config.toml
n_layer = 15
n_kv_head = 1
d_mlp = 448
norm = "rmsnorm"
rope_fraction = 1.0
lr = 0.00452
warmup_steps = 200
decay_shape = "linear"
MLP neurons of a small language model. Each row is named by its layer, matrix (gate and up: input weights; down: output weights) and neuron, and shows model dimensions 48-143. Each number is 128 + 24 x the weight over its row's rms, rounded and kept within 0 to 255. Numbers have three digits each. A neuron's up and down rows have the sign that makes its largest values positive.
After each neuron's rows, "fires on" lists the tokens most often at its 100 highest values on Wikipedia text that the model never trained on; "fires after" lists the tokens most often just before its 100 highest values on Wikipedia text that the model never trained on.

L11.gate396:086099151137101132103102090070145141166092121136156143124142138146114142102092132178085108142118088137120113105113154076152128089132138166136104148157113121142096144135109136117119108106120136109136138123153151142128082102138120078117178131113084123149086141131148140110139107141146151182
L11.up396:143113107179108176106096101148164134093129081154137127169109115080117119168077124152104126106095126115111137097080130145135093150164113108115118142139166139119158082130167110085082127125150127144079146115102103124097114171101122103133137121107156139174155142177078144128149123152139108097
L11.down396:138129132104109144134107122159124113108139131099110077126120116141128174146153126125136141083116119086118156120148120135101117106139192131150126147116118137144133158126122141133111135164137167097155128133128133111095128114107164145152149141118125078114163144125129112127108130112141092138
fires on: " M", " R", " P", "os", " S", "r"
fires after: " |", "-", " comp", "or", " by"

L8.gate24:127119092165119111108123127132118133109135138089129071120145118116126159160122160102164127113135079127171179132104159102121135135142155154140152114183198125161139154104133155140115133129130128108136126143147117159099136152138123134156107099095127100133164146108161125164171131134142124125
L8.up24:115167105139128135089158133115106135116125134137137089160158141069135130095139153132154116132128134137140092103159136099110163127167164148164174173092125118149147081076146130151132132155122133130148142155114151077144128135086100124146129083159098134108072092182133173120134143127112133144
L8.down24:135097139121105112134120125107127135159125122122151114158102106142129093133138112128109129116144131094108133127089128107210117155103108138128123132133135159099101157114095103087101138125125096127139121165123121143105131138114138097099129185163119125144133081087150127147057150134133150107
fires on: " The"
fires after: "."

L7.gate99:131130151120127166105171104108145134120149134168104124100122126115145116149112126138095077099091131164131117098127107113132151193100183140112115142133093094168168098119103089141075110155129145143145101160175176101146138156082163124147101124097087103158105163176114126127124104157126098122
L7.up99:118142118138170113125093139150111142138108118105123095140137120156175100131117115161137120121121126126124107121159066124128106102125147153129113129134144184135102143157114145091160102137122118121179100142086116170120070147170116128127156144158125175099134123074128134118110144109116084165
L7.down99:098111138069139119114099124175106115151091123122142104166124127136134110130126100104120144117132117128132122140117077117118093121149113147168124127094156182115103159193127124100178119143120093129121131133154113181118080108115150132149122139128155119113136120091091128082124101128072103116
fires on: "om", "ur", "p", "re"
fires after: " sec", " ex", "on", "ec", "c", "ex"

L12.gate29:128107132125089129131119127128113131111071103128170129141132149125149155137102153162128079132117120140108127128105115159100184120164144134168120152138154108100138107139152168123125163141138125131111176099112166112105101107101118086161175123125135157101162159130119115129125105115091133147
L12.up29:145151126122126128129114071097105150117105181156116173137137134089101157120085157116077133125123140151178107164122152146145125086131166145107088158125111104130102119082180111137133165180083142116110140086112162105122120094101140161160167148111107147154184136155148119136128097131116130158
L12.down29:152097106119132110134116129141094133153140159109067125096122130163104117097145131110117128105146176118080151147110145165092136077126163106106124104099099104142138130109094132160132106129116182100145107104138132156128170108130094080136144117127141111105080180138138103123115124110133129158
fires on: " B", " Wh", " M", " Ch", "h", " P"
fires after: "-", " |", ".", ",", "w", "C"

L7.gate411:130143169126106100097127121162196128100134095134129163132100130098145130163124157092103144158158157100166119145155147097141134147146133137128141127119083095135104121128079154069178151118118161130101141146155138085122106125124113149130105152122098127120158109130086134091100130132136161121
L7.up411:153117134101141129123143134110130150129074146111135166090110120128145106118139122185158110102117181148157150103113098089140131124136107100124108120119090051089187147125184124109120144089108111082130133116102104147120116126136178100154137144144140112153069138120118096114134147106093131112
L7.down411:145138119103129153104129135151126079178104077092140122130135088147146150152106121113132136150156079123117110106129143099112149166150115105157134119150138151122075112112119122104096078151134104131145103118119153152100110163160132115121136116134122087073171143124135081118103167166169126110
fires on: "1", " the", "ad", " "
fires after: " ", " at", " M", " At", " T"

L8.gate103:130167121144119155074169174108091150115086121145144117148137159095129170173092127132130161156150135160132135105133173132105145105129099154122144122141130156125155106159132125148112127125083132106093091150168107111164129169095132147124113148144105105141088106129122144139090132136159146146
L8.up103:118112106103141109119154101117159099154090145196149154098114096159117129132089143137081105130091095164136102106100128147153153138145125132155101137177097110118126114133136159124065122095153111151126143132134133141147124149120125129145126130156101106115146159151113132146136126139162181103
L8.down103:100113164135156150141155119139144098065113172162105119113145131098119168116062186125090143147124122114119110128133103100126102144112143128136129144094128184153162126129112145152108156138140075096153138107131109132097108156157103114067108130118151119142145124145137101147144139146143118164
fires on: "os", "ri", "av", "i", "u", "on"
fires after: " p", " R", " L", " J", " cl", " st"

L8.gate211:156108095151166140157147107116065119136130137106101138141087113119104138104121206145121146156136107099117162120155192127095144113085159107081126157146165160138149090141133112176092146151120136107129159139137126144172091113143137175155111125145113158137157125146138117144124166116189187100
L8.up211:153175150110122159169094139131074152086131155110122101109132118112123113154079102123134116163121096145121108131093157148156146098090157128134165115153139161108133122143089076156106147139114102126133111171145088123135148129153161135126150154117125130124148139089110143151109115150151151083
L8.down211:119111135137150112114116094164103143095081135128105165123113167142112103137108138112173100154112130133119120114159131102159143097131100116162134130140122169066109115126120111141107129124087132167114110103096152134119113124134152130111147146102127119088168155128100098158136123137135117108
fires on: "g", "9", "8", "0", "ic", "1"
fires after: "1", " le", " Le", "0", "l"

L10.gate266:152151139069136099150113175142115162121170133141127123119099088124125136097140122133134156140137131169134105101089150129091132124125108135160170123106079144130129133137092160169133137109105110157150105137116192106139159115090134105122110105128132123170146152101137135118115133088165128104
L10.up266:151130106151125116128154179180175117164139158134135140135091132098158139108156086123135104176155125126109153098114133152103135169135121161140171129136111153107134126165122145128129131119086172153114160103120108110122146140128114100110138116150104127161144140150144142112109148096132097112
L10.down266:132098155115133142173139146158142082128110149103153156150151153123165103148126108148151099073094161089102149125126100107125151148101139118156109174162154139187141133155122136133113131110109141110142171131148114102131134144172116146146102120125190157101105104129150142120133121153120149201
fires on: "'", "ur", "av", "ir", "u", "iv"
fires after: " f", " s", "n", "f", "ang"

L8.gate29:132161173125158073082101154109129108147144114132124169148113143073116135095099123123096152110087134143140136137161153143129132128149119132144127159156122124140175100130106078138144128122098127115137132124126127111147119136211138117118086141161166102137117109146114149090128105134088120107
L8.up29:090142099107185133180099135154157129141172131153125142132128107094132079161134130106099104102121141146129119158132133100168149086114145098154151175123091167117137173096150104134111119124106170113097136129139103076172153106152113144119102132144146152149168143127129125068153111117106171134
L8.down29:125134158097121142141149103150123142137086093097141141116152139187135123145175170115117129105114136079104118155152116111156124132114144075125096157127100162071142134188107153115106138124122123110119149101149112109120153096157140162135140159117102108134126149107132102137134156118130121093
fires on: "ed", "on", "en", "ld", "ost", "ing"
fires after: " w", " play", "iv", " he", " l", "ac"

L8.gate161:122110112149107174126159147114121133127112131099066168098111137109106098186124132120182131098142125130078111126108089140088155163137142125143072131096114137094136109136159122128101128116176112129101118086113117129126096145172151159133139137144138152125118100104090119120112137160102111148
L8.up161:131126100126125128176133067107133095120163121086108142157108162143122135101097145142142128131140121148145109091108175148138085124146140088147133133185163137131157125126148122157133131129110164127169119118170137115108098079119187129140095117124131124083101151090113113116159197109128166115
L8.down161:144119113094097153115140103097125113200147123147132139132108127134122092138101102143066150142150145140107145116100149123141124144143086154097125105137145112147151096118121124109119131138127115167105133107141158106142088092089118139119143105153151092172167125131128133142162172116147127152
fires on: "1", "2", " ", "0", "ajor", ":"
fires after: " ", ",", " M", "2", " f"

L11.gate384:153120123116134146137142139137112124148155101124107126104130110096143157118157107131156124092173099129135122119131115156169105146101145124158149120081113174146128064117118120137121126121125113111158117092176064095120111073121150094094164141134119131154152128116124105132189124107156106124
L11.up384:130173152119104123138162090155087070121145137136158132152139128092102148135122127161123109067174138144163102149137127113126200119137131110152131121127121115129105129115130116164154127124110163136104125084142100151133122127100127152145104078105175110144137126148121125145109128155127122138
L11.down384:157113079134121145105145100140160161143142117116109128130111169130118127125045126086124136114117110088136170124144151164081130122147098131102097117148127125142052144122156161077084132156131151144175116165090107143151141128140131129136127120134073112126149098144117111142098084131122157163
fires on: "9", "ot", ",", "6", "0", "8"
fires after: "1", "9", "0", "7", " f", " T"

L6.gate269:135144095124111101134110144068115161149130115134105125115102134130135143172133130095129175141127119132114149113188131125145112122116097140125141130177132124162129067128143116098131126093130127135126154123148123172148101131142127149118137140108110107113130110078136146122170124153136074098
L6.up269:134075120113106127137132105143126139119137096143104155151161148168114138140143082153140167132153098107087135107121129125092120133125137115137129145124141134122165112114090107095132096144127183103112129155115158134130112083145161118094139120104121145116113147098153079189134165145144074079
L6.down269:145106097147083093087120089080122105123152163124145116115106158136137096154136137147162108100121173088138134122077154152100156119149132087126126160100081136132139136145116133126124127149098155152136155134103117155151140118148122112107121177113094131105096149098144080108142116114120143110
fires on: " \"", " it", " he", ","
fires after: ",", " and", " that", " |", ":", " when"

L11.gate80:138145099170125113133117079123109131148106128108107103131130122130124111088147081107148180114103125130100120180121123113168101141137116156089145144166149093154147105125119120101069116148150090167124121121179081137117130097098122160133131155167154156146188170126150142124076124099139126138
L11.up80:164157102141132107117131132133159134111147107146182118132116124128154132126087121159109146137102132115148159132086131116143088150122093138135110184103128125151147117140113138107146129135139152161151109071119094134121115117121112138128162164144108154144112142134161105138158100188122117150
L11.down80:156111192116154126124105115101166154141137151163155122136100147122133156129141129134172122078140103141122067133146099125145135128138168132113118167155162072122124132117112120167116117154099162140075161141143113111105143125153130116097120109149138146107156160104124135100146136118127143130
fires on: "9", "8", "5", "7", "0", "6"
fires after: "1", "9", "2"

L6.gate437:161108113129134127116151136091126144153162128106120100109151146120170126100127087137136094120097124158141150102123149112097146107109139159178162138117141088068158129154103148182138064149129112121136117117135111157148110102164132163078133148186135158087124122137125097173107120117170065123
L6.up437:123137154162171153124127151085109132114167145104105132117114107119141144142120126103139131150142156176103147159145164139081148124120127121136130136099127122123114112123103134106130107155106113157085099155080120128096117109111142122079097135127113130129153106114124124166127103113144073097
L6.down437:141099137139101146086104123122116139121149136108118125134118130118128189130123106144123074160078158105157134173133092153096130096190132122118115158085161146134140181140068128118154141147096083092171142146131133106142166119134129145105135111178120163131146109140148119133116121134120145117
fires on: "==", "\n"
fires after: "\n", " ="

L7.gate187:084162156133148111108167147137121161143136123135126135131155147133106122109139136164127140130160148102152125139135134088182097174148165107176113127084136128153142137135171104146134110115145174124144198129177157104168140145173127110111112152105151117151074139136143078110172151124115144119
L7.up187:097149126083126133099148119103162087155093153114106120148157106128135148161165188128120120100137138118151155124124125138120127114132120121176120114115134152170085171118138125150110097148143147132111165142170101140132138113125113126153111132112145123125116088187181165095132110140134116130
L7.down187:146133060141071113118140129117092195124124107138111121171122138160145114113113132131115158146104148112129139163138104148159118111109131133081155109121107158103142128133135141124176132120146147102116169129143096117186130140126126114142154110137120132136177132157148113161148105126126129124
fires on: "ed", "ived", "on", " of", "ake", " under"
fires after: " rece", " w", " play", " one", "arn", " m"

L11.gate252:180124146086130107101157105075129146177139126126149175108139146130144164156114164170176112147117121175120157137142109120105148147097133156109122136127134105112133135135109130097169150137148127157134115137110116119168120094158119118105111171167115149168115110096138163092171127147096138226
L11.up252:141118141104132111081124135126127103139117135138115164136109111111156147140145128146152122122128145105148141136133136134138122106111136130109110064107127142191112149113157122132130102171127161135128139134156169122132147062116148171123125118144132136152134124115123132153131116125113153129
L11.down252:122138114109168096124086127177154161120141132109118158094154164162144147118129099105136117079150126161117104150083110133096099136135121085162104149124091108139175079174143134124169123131100136118101155135072104134115145143116151116105117135125156141140121088142125124108104168116128151124
fires on: "H", " E", "E", "S", "U", "\n"
fires after: "\n", "==", "."

L6.gate254:136116100119093125152130127116150138140157113103117103102135155136141121153135107130149108116166168125152157094110205085099132139113169118133135109119135111110134118138104119191129126097119128133087173098168140130127104104132158128094115140124101135107121114110135093099140111102169119114
L6.up254:124141115132178107145084129100132136125161148108140107137120130119099121126135091074164136107143096143123120083096113127137171110168114164150094098115104136121147117120131142137135161111106144124142094122145087153102105141125164125137130078095138130141143135114060126107131146131123075138
L6.down254:100149140068132103146089104109073137122112114139164099154126097115145140152107167120126142116113115138108134148106099155124142148117091119157093159149143104130088145151174126142145156147144106142140089136112111134121157114123153065142137111108123121165160129111095151164101142136109090141
fires on: "9", "2", "ed", "ine", "un", "ood"
fires after: "9", " F", "0", "1", " f"

L4.gate271:144139135096161121127085149130105128094150098130157109123128126114101125068122131135140132114121117126139157133127134130151132146129147108112126160103145176100132092153104069152114089136114114172130135104161136092124126116172100132168162141161144118123144156132108133117127146165054084168
L4.up271:119122139150135167147090114135103160112103139162127169097162184105142155146106131184145141128119145179109132113127087123138128143137153112108105152102126116130142109110149123132125185090117095123092139136128120143162106106098123143176148124159151107143104080133145133075126169120120054149
L4.down271:116119157102135086123121148124119117086125165114152134158123086090120129145109144108122113132154155113149166169154083121176137129145157108164127149145120144101107142107120117105133114111079139113145119104088106142164106096135127125125114110126149128111082140106081139134113136134130138146
fires on: "o", "pe", "a", "is", "ia", "he"
fires after: "ic", " Euro", "ac", " Par", "ian", "c"

L11.gate334:129163130133140137116098141107086151156109151072108131147093156118119096154134172115166165127150137124124129169111121124158145123099105141142115142145124126105113149153124118095146151144098132137139145080153118139133125116093123138097148113147149133127153119091128165143082126111179125085
L11.up334:152133064115118094141126129155158127109125159103135164141173146137119144155119125138148115109155126104174118156141132161119157148153098157144114153129144162122095101155132073165121137125134134119088114120154083158079113132102167139151135099136140179125130085123136171122119091110095161112
L11.down334:164073129131150126128115058169151093128135167100115160174121126105168124142082157132107129120107131111152157136119122131155103138121128151136120088107144143125147093146157107144120111156105136166065182085133166111156123127137161143135168116178102092121121115137128166136111087133131132129
fires on: "0", "2", "6", "8", " m"
fires after: "0", ".", "5"

L8.gate174:129161095128112076113169093149096120167095101099128128126112127132104194098114163092146128124117185145087113151083106136087144098107158129107155150164129128092115105117163124135141082137120145130136112139117177123161154074107131116122124147156150146151113093171152106109088153113104154133
L8.up174:134134112129120130156115169141130079154094128084148109094143185138113147128175136168118158133134124154123152160145181142126126079167137124117091139099147113099110140124151134127125093105123142111136168108112126086144142114166181121116144152125145122118119142078147168109149143077143111155
L8.down174:121097126139139134101104097150100108129133151128125100133128128202103151115142150152126154129147151132136144108122134139149147099119153135129099146162140131097104136110076151104138150114190152119105122113122123114087164110143154172098122139085117131157122119137152098094125113140161130105
fires on: "r", "a", " le", "ra", "ru", " a"
fires after: " D", " d", " st", " att", " f", " r"

L6.gate213:095116122173081118129102125096148190176107083114100157139111125102136167108141113126151110115156127146125141122115124121077118109123129117198096115117084171136139145125107172121146100155096155088132159108148146127143130092142103145125105123124104108111164103102139111163141157163162094132
L6.up213:118135165143137123099108155073122156107127106149143105138147126099115188089096089118149095117148129112097132127170129133160131121102118098106153143100122164078129121115077151108141094125099152149119173130169122075122094120122151148120125119123125114132172131140089143139112109113170133100
L6.down213:096127130126105131154070124085114126149163129129113109131141105145138127164111126104166128121149107163109113138106109079077108134128095100135100141092097130108127139134076148098150106147130139114083123154147133116122107085109132133127117165087084109079131123099134138148127127137180137129
fires on: " o", " O", " U"
fires after: " the", " of", " an", " or"

L6.gate307:113139067136080124110093121094134109091168114120119137158110112115149125127114121140104176134093116118095098118149134122143136148134125141100096131130157117142130102162100147157113124118059109135074125156158161145152116149120110188140133151103137144143133143165149118134130114125108156119
L6.up307:104091135138146110114124115127123134136093118179135147184157166137132118092093097147134127140156153139130169133152130147090128103127164142149093103098159131118129168099156140096112118096096108121161129121102150156130117168125107115135095127120166120117150156129174110099145173143167146111
L6.down307:146115124118096164150087092111144152116129127135130113103105140125112149153124120153124114110148097153103130130128137152065108120141109136147166114091133092181122119140100080160132118135077122126125180154101131133146172108129126109104112145077117121130145127143170089089072158125143135148
fires on: " it", " he", "ould", "ent"
fires after: ",", " c", " m", " and", " that", " was"

L9.gate422:116108081115141098109127114181115101123163094157156165122114132110132121132163117160143159122134136150147135132142168140107136174120126153124115113124145127126136121126154144127062094133152111113121143140135148077164141118156150136095160114157129143119092135138135136084164112161099154146
L9.up422:124124151098113103096144088130093106101096154142132106136118127159139157128112148104135139108158087141066134118092154151144177143162114127149155122143153092082151098122146135133131129121160168139123133116084165145092124155114145121123148121157128113153128164083155150121137098119123096129
L9.down422:152105144125131138088132149151121163141167150141104144129132127113132107100110120104148101096090124126147145082129126139100127155111095140135117101173108135143112137096151143184112093177107094088139116165154111123165110142123130147142129152111133099109118155106134144109067125131161168132
fires on: "3", "re", "U", "se"
fires after: " ", "-", " (", "\n", " un", " to"

L8.gate162:108110136087137155103126141161111118107122103108101163132128154102066079148120147138128138132176107083117140089093129142113167143115165134163132135120092120111104158144065154138125157141124146145096162115116144116145125126115160122096116092118136102119106181100120183147139070123134126153
L8.up162:123125114112126087156123121121123134140078124114132115099120122159097087131157152133172146136120106155140099127103113120147143150133125106141150134118150123151140130115112133113118147123150188134070119166122092122090128118145137117144180158145153134130092188173131138134083128174156150074
L8.down162:186125148137143099146149105126151121157153120177130136119104153132177108129109124143117136121114117169141164112173146095143122125105126132102115154119136146191104112150208104139105177117122112133138098118126136112079113161144108112104167130152141127129120129160100122111125144109120085163
fires on: "ber", "ull", "ac", "ost", "eat"
fires after: " f", " num", " F", "p"

L6.gate113:127110108126136080172158087130119114183134084163139146131104130073104137148135084104100127124101100126108148121106134128081124149130118101155116117119148151096122139151140147102124074163127142170137062122120158102166111156146132165128183155079190088122134098097101113110132128162140140131
L6.up113:111111137119137137108115113120117148144156086118135107111146089142105164075153123119134148132119158118126113153112126116170147067156090129117135118111120103167134121140117099094122120146149133150114158126111125135165103158135119098127144085132133103163158143108177137121125132133132144131
L6.down113:115113124121143129154113117121140129104137121103148089161118132111159128106156148107154145178144132142154134167112116157148197125126152182116157127095147127125070159163124139092149100148128119127132104124109159120143147105076115135129141113109148135134147150119160091158138105104155103113
fires on: "r", "qu", " tr", "c", "l"
fires after: " b", "b", "ad", "B", "ib"

L7.gate299:128117115133168116158168128096148142130133112179109156140115116138132120119089151144105097130088107099123150132113126106118130150087104140137125098187117105116112141152122138104156107137085131110133138129158149159177166096132125158135147124121115105112149153120136113192119134099089126124
L7.up299:085134138160118127131155155161126114146167115144100157144123142095163134136149118121164113133160098157132162143141150143122108135162124111108104089136108148138127064101139140086106086108099088118105135089119158127081118104113148137101109109105155085079141106127107103128133185156135085124
L7.down299:137132150120122135136119134125146141104155115111114114174154132157126119120151159145110142132103068156118137121100097105100153097141105104155070120112135175129128133114146129119122124141114124106143160138131109133167160158111119121100109146134169098165115133130096123150161145163119145100
fires on: "\n", " in", " is"
fires after: "\n", ",", ")"

L11.gate228:116078120116124185130130143150127143147139114147099109116099150118134127122092121115144140133183145113152152103128129130138164110101116135145112128102135080110134147102111071135135145149121143076125152121112068130166116139118123168134121171107139146189059128141118126160119156146142120106
L11.up228:139094101110129140142145121093094097160135180107104153156077103151130158102167098144212142093156101119114143138123125178165114126131132128133132115141147145126119106147144092168148155157140150132132136144142107133123095135110144117150142145112113150125122136122146113119108109137153151144
L11.down228:154113108086138073098085122152106133138126083155153083159120133100150140151132138162047137083131133105152135130162119116164172088156149090113123122082120117089138144090155137139122139159142096085123160142134131133083127104128115107123132106141138154146107112143131142095099143117142114085
fires on: "2", "3", "9", "0", "4", "7"
fires after: "0", "1", "2", "8", "7", "4"

L4.gate129:111142135150118115136145119114132135122099149091064119170141104132101153081115107098134110118171124136135124124157078088090111134134124125162076086167112150147110120110117152137134126132152151118166156124136174132096089140120128162150130140110128140125118128126118125154125118163125151152
L4.up129:113139132187122153093100148091074128141138176108152119145129117106070148105146101131145119144155154128158121148143105091138141162152139100170161106135137127155100122103124105131113147101109134126133138137120137155119107150130130159163132184123164132123114134155123124146086090158109135156
L4.down129:177124108152133117082145162133127137167167120159109140115113146133110107104112114133138153157076112101107103161166129108164161123102135096095137174112149098123150151111092127146142139079146115111145091112101082108104138105113084141126123117131100164149114140087142107098117144112100118143
fires on: "um", "ol", "m", "port", "or", "st"
fires after: "em", " im", "oc", " inv", " ev", "om"

L9.gate383:095137093115126126118135111114108132119119132118134194147106133130140143137155127113176103138153147187156160113127127115136127149153120140130137146124150103162118146171165138142164135182089103153126166120090151126130133079116096150092125150096086115165120095147077170123157102126161169157
L9.up383:122127142116133085150104157105169148117122148093137093113127114098091133129129134138135162148162155172107119145133147089172183106126153163116164142097104124138095146128109107127127117162149122129157126153109150129124141137144154166151127154100097093131142117165081096184117133117112141182
L9.down383:122149100145133152068107103090093129117119114121142163149135081164085121116127099139124128126145123136135116077067100132129085132138120119139129106131090115146144125155157119101123130122165152131145127134170163128089137096148159148104124089103128153149116107086080133122153132143143141152
fires on: "S", " S", "s", " s"
fires after: "==", " (", ".", "\n", "===", " and"

L12.gate52:114140148142122128087126127099132142128131140110100115088106112099124100119083115176101116131132161156110142166097152132134143160138145085146106139132112079109160106105108119128130163162120174141117123121141139146140088117133063128105111117092094108119066156082138089159125168128117125170
L12.up52:130135124145139153108162093131111152131141138110131146109107148147141099133115091119126098080201108147146126121109128155149102136134148103098118142127164119085133153101110119160142161151099122173172097121114081128103105126120100164131129145145140127143100165102135119141131140113161123072
L12.down52:132116174129101085144164150151108102141128144169111140155112145134127164130128114131136118098118123179106128111081160165159161105153104102112127146149098142152110128192179131151113155122109106140136162140130126134101103120133149121074144146091130145183143131190148075152150126145138115139
fires on: "2", " L", ":", "9", "1", "0"
fires after: "0", "1", "3", ".", "2", "4"

L4.gate80:136134099111136121096105065135106161159120135169080112110142095087144134124151141125119122099125122114061107105147095149118127140103109117106098135124078128120124084153176165132115172148107133144175146112112154115103134129149091135134118130080123091108113161156101116117139137136112131110
L4.up80:158151124145161070106142084110154164103143149115107184123145127107156125152169115113160165110137129123131109127089174106095151159113104149106125159129106103153142129118134135110119114108129095169153149154135110112164114140106071154162128131130123122113141083137113100157166064131145164151
L4.down80:103154103147118161139114128117141112135119142112113102108118125170195120088110137113133094185116114116111136126112146124117119102154107100118092111171148098154121120133104116145147146163112153154133153128102154078086183160149051145138111124140134106172167122135120087139089133123168079109
fires on: "ment", "all", "old", "oc", "ass", "ch"
fires after: " develop", " b", "h", " B", " v", " h"

L7.gate32:155142119110088111115176123119156137109133092170113162104118146141122128111153162105127142136125121158131152146107094203097149109130178111102133081130144129121161127123126134140075095147127143082134136095138122149127188083108182139147084127081133126119134125095131112159122102141151127144
L7.up32:140154143150144122132173093167143154152129110158100092097108125115125122079180114113123081109080141105153137164141142134116085107126191121147112108137111145190139136117141147119102102137155113077150113149106144150090115071089098129148056160136117121125130120131129131135090137147141163112
L7.down32:114137148155117108066105103153129132127115169162153098125110146136102158115140117137105170120119139112116142122103131125129136122150101127111134130172103164152105124140113195155095114117127125093146117121082107103095144109138125108112137127144116092127161123103086145136151139118117154138
fires on: "\n", "fter", "uring"
fires after: "\n", " A", " D"

L10.gate52:090169124139156114084116125121076096139105119117099190126174123122115127141112141132151112111145153113177159111132125124116113099116134144158178108169108129110155105121121152155099107193115130123133098131163138145119121153146143111172141090139151148167111153106128148160156103151106134097
L10.up52:137114109153130121173170122099118119131111095129124138177146103159118104118166141127142136078160158136152171132159118138143114137122128135133156101124121118114135113119160153163123102132133165130094119129141151128120121098142131128135142151129121191191095113139145088131125107158113128098
L10.down52:129135134134153137159133154111112130123144121105127105133167126112144113094100129141147134158140104150118140083140128143163107121183190138111100177121116097148142112109157101111108135171108137154140160131104152126148115099142088102077136098132084107132121127113099158121116089111200111129
fires on: "ill", "ouse", "m", " m", "i"
fires after: " m", "q", " h", " se", " t"

L6.gate447:135129152139112132110162126151146085094128122172081132110139122140148125145113118159122122105102140132116115130101131121165128154133134122135122130115168155119147127136088155157115189130118150105110141128156166146152133154142129152105176165101098127159132173098073143087111111112134112166
L6.up447:139147142063164122136124111138076160095104151123146148131157112113105153110130134104133153161063112113123122117109131155111157105122167128117147117125122087090129088165136136143099163127114114159126104138152143103102157110144130120118119078135094117109087182122113118133178108128132133126
L6.down447:115103138167136099120145131174147151089118138116101118150132116148109132124130184136139137153101108121102141118123166097148125139095090127095139149104088095083140107142090175151140125122096108138139154115163156144090092112097119119141092130157109117138130179102116121147157160132107170129
fires on: "os", "im", "art", "gan", "av"
fires after: " l", " st", " be", " cl", " le", "id"

L9.gate345:125140101123152093153117131116151147130150116143119105157093103132118102120157127141141092124192141138138149096162170145112102107101128120143137112109056096072147108133145142110088148152139089220121164131143127135138090105146101154099087119123119106160100149160140112131125123166165090158
L9.up345:138122113141138164144120155144142125120170172130163144125084105127090083129144113146132156142147126127134080099069112128152146090157124101125134158140101151134132139154110123144112126142103168136165138100153117114110104071119148099104094142073099104142148123105108112140114107182145131147
L9.down345:125135101156116126160125128140098116122148156130133099118097096161128121157118118091133117112111145146134087134104117114148114115155181177106081152143143174144121153154147119119105169073105148144132124105072129118108122161132137154141151159122140126089083145132103110137154075161090132160
fires on: "ro", "ac", "er", "v", "ic", "o"
fires after: " F", "it", " cont", " f", "t", "r"

L4.gate248:119114124156137159100123170113107141140147109106138147165098150116119167148085168110146137153112120133102141112145114115120105145120129146108123135100103165100197095124113147091171160128112138118121119105113143120156122107112119115123104105129104127071111117163169126147110133148141106117
L4.up248:165163101141131105131122133128119144148123165126121124149136109120115151146122128106116115166127121158137114161161112137147143147140102119115096103116142153092131096145092119123148115093122128134139145159132099131086133101165129120149119096136131139139096187125150096102109178131144137118
L4.down248:148146107117121135162127156122132143139101145151156133147107153086109122111138108117179103109159132104170167107113122111142133138118114081099145167112099118126092107083125154134144168129109160144138137137135165129136092127168116119158123126104101136143125125078129157122128070148156124115
fires on: " pro", " o", " e", " O", " a", "2"
fires after: " the", " as", " ", " of", " con"